Part of a small language model's weights: vocabulary 2298, 320M tokens.
MLP neurons of a small language model. Each row is named by its layer, matrix (up: input weights) and neuron, and shows model dimensions 48-111. Each number is 50 + 12 x the weight over its row's rms, rounded and kept within 0 to 99.
After each neuron's rows, "fires on" lists the tokens most often at its 100 highest values on Wikipedia text that the model never trained on.

L3.up472:36 54 35 48 79 70 51 43 25 54 60 40 41 75 19 43 61 48 44 56 64 44 38 45 57 38 40 46 60 63 45 48 59 25 50 54 41 38 33 27 48 44 45 80 59 57 27 44 05 41 48 50 33 62 70 51 52 34 65 39 55 45 51 55
fires on: " while", "N", " species"

L3.up112:45 58 68 38 83 42 45 36 32 70 59 42 20 73 45 46 62 40 43 48 65 43 48 56 45 39 63 32 61 65 47 53 53 62 39 57 46 43 50 30 42 45 63 46 36 28 45 63 43 52 46 65 49 58 36 31 54 39 34 53 66 64 41 44
fires on: "\n", ")", " is", " was", "1"

L9.up267:54 50 59 41 74 36 45 49 48 60 51 39 57 40 34 64 47 44 24 46 62 27 67 57 54 59 65 53 55 60 32 42 48 75 35 55 63 61 38 46 67 37 53 50 37 47 46 59 46 42 51 65 45 63 53 32 53 40 35 45 53 61 52 53
fires on: " R", "n", "in", "h", " r", " h"

L9.up75:55 78 36 36 60 65 35 39 40 54 34 43 54 35 32 51 48 49 32 49 44 18 48 61 71 56 35 59 64 48 33 50 47 55 30 59 42 54 27 49 77 59 44 32 48 42 41 68 41 64 36 55 35 54 66 44 53 55 40 52 56 43 43 69
fires on: " R", " r", " Ch", "===", "==", " rece"

L3.up25:60 59 47 51 41 59 50 25 56 51 50 35 36 62 48 46 92 39 47 55 48 64 48 78 57 60 69 49 50 78 31 48 45 50 56 60 48 52 59 43 74 43 47 39 42 46 52 59 40 38 51 46 51 28 59 38 48 62 50 48 42 62 47 49
fires on: "is", "iss", "om", "arri", "os", "am"

L7.up5:39 35 46 47 54 55 57 40 58 63 68 49 39 62 46 24 31 52 52 54 66 67 49 54 41 40 42 47 58 61 35 45 61 51 51 34 17 53 58 42 78 51 56 46 49 60 42 48 46 35 59 53 44 72 44 51 56 41 45 54 52 55 41 47
fires on: " e", " E", "E", "á", "(", " pol"

L2.up519:78 66 55 53 48 46 45 53 33 64 50 39 80 54 46 47 41 41 43 34 52 42 52 74 54 61 45 30 62 52 49 45 40 30 44 62 54 59 62 36 44 43 37 52 57 45 71 72 41 49 42 62 62 41 56 46 49 27 59 52 56 61 41 57
fires on: "ted", "lect", "ed", "ard", "ent", "cept"

L3.up505:52 48 51 46 63 52 49 49 57 60 51 38 41 62 30 46 50 30 35 53 33 41 30 33 59 54 64 42 42 46 41 40 53 47 52 56 51 64 56 26 44 64 35 57 40 54 52 47 38 37 33 38 48 70 69 50 73 53 52 44 58 30 51 51
fires on: " and", "ing", " at", "."

L4.up77:70 63 54 47 59 54 63 56 23 75 62 31 76 57 48 42 55 51 50 49 59 57 36 40 49 48 44 32 61 57 58 57 44 37 65 58 47 49 59 48 50 41 66 63 58 47 59 41 39 44 63 80 62 49 32 38 67 45 50 54 58 67 53 54
fires on: " In", " began", " on", " However", "ed", ":"

L3.up425:55 55 80 38 68 48 52 52 49 44 49 16 57 64 53 70 41 49 50 33 41 38 51 57 49 83 62 45 55 57 48 47 37 52 52 52 53 51 47 41 52 37 61 54 60 42 49 47 18 33 51 50 62 58 47 31 59 36 42 57 44 58 49 47
fires on: "in", "ed", "\n", "ted", " 3", " published"

L4.up376:57 42 40 57 38 58 51 43 62 62 49 51 61 73 41 51 59 59 51 42 70 50 47 44 56 42 31 65 36 54 39 52 52 46 59 44 45 46 43 46 68 57 41 50 53 51 50 54 61 34 42 64 39 55 51 42 66 39 52 43 43 52 56 70
fires on: "in", "ol", "pt", "as", "ic", "i"

L2.up149:54 45 54 74 48 49 52 38 45 59 51 40 46 63 49 40 58 66 28 56 45 43 53 53 47 61 31 42 39 23 64 59 52 56 45 57 32 42 33 41 60 47 33 44 56 46 40 71 59 44 48 74 65 55 68 63 57 57 36 51 59 53 42 40
fires on: " form", "ot", "oin", " represent", "ign", "aus"

L7.up38:61 69 65 65 47 57 51 48 72 64 50 39 26 49 60 63 44 35 47 20 38 46 44 49 60 48 33 59 40 60 61 49 60 53 65 73 46 30 34 33 57 58 42 37 51 41 39 61 63 49 52 56 47 56 47 44 49 65 26 39 46 66 50 27
fires on: ")", "ell", "on", "ern"

L4.up333:45 52 44 44 48 49 46 36 36 64 45 30 46 56 25 69 49 54 13 36 47 51 38 52 38 40 68 29 72 48 43 60 47 57 48 58 27 44 62 54 60 49 42 61 54 51 60 55 58 27 57 67 46 31 20 46 54 44 48 46 56 53 59 51
fires on: " of", "–", " a", "ed", ":"

L3.up428:40 49 66 62 55 50 53 46 37 71 57 24 28 41 65 67 59 47 53 54 40 41 61 51 43 39 58 48 46 49 56 53 56 35 45 49 37 31 45 31 50 54 64 53 72 32 48 82 57 70 47 47 42 53 53 44 70 55 54 54 66 55 43 48
fires on: " is", " was", " with", " (", "ly"

L3.up39:29 77 47 50 64 58 52 40 34 57 43 54 57 61 47 47 54 37 36 43 60 40 44 69 40 60 27 49 36 25 34 23 52 39 43 77 46 55 55 34 47 56 59 73 74 35 39 50 32 38 61 69 48 63 45 43 51 50 53 44 53 54 43 61
fires on: ",", ".", "though", "ile", " while"

L2.up49:49 47 52 59 45 56 68 41 50 41 37 43 53 76 67 50 51 52 51 48 53 54 42 45 58 51 41 49 53 32 48 48 57 42 51 65 28 57 65 20 57 55 42 42 45 49 39 81 66 57 84 70 50 61 30 63 53 52 63 61 70 59 40 51
fires on: " elect", " form", "port", "it", " represent"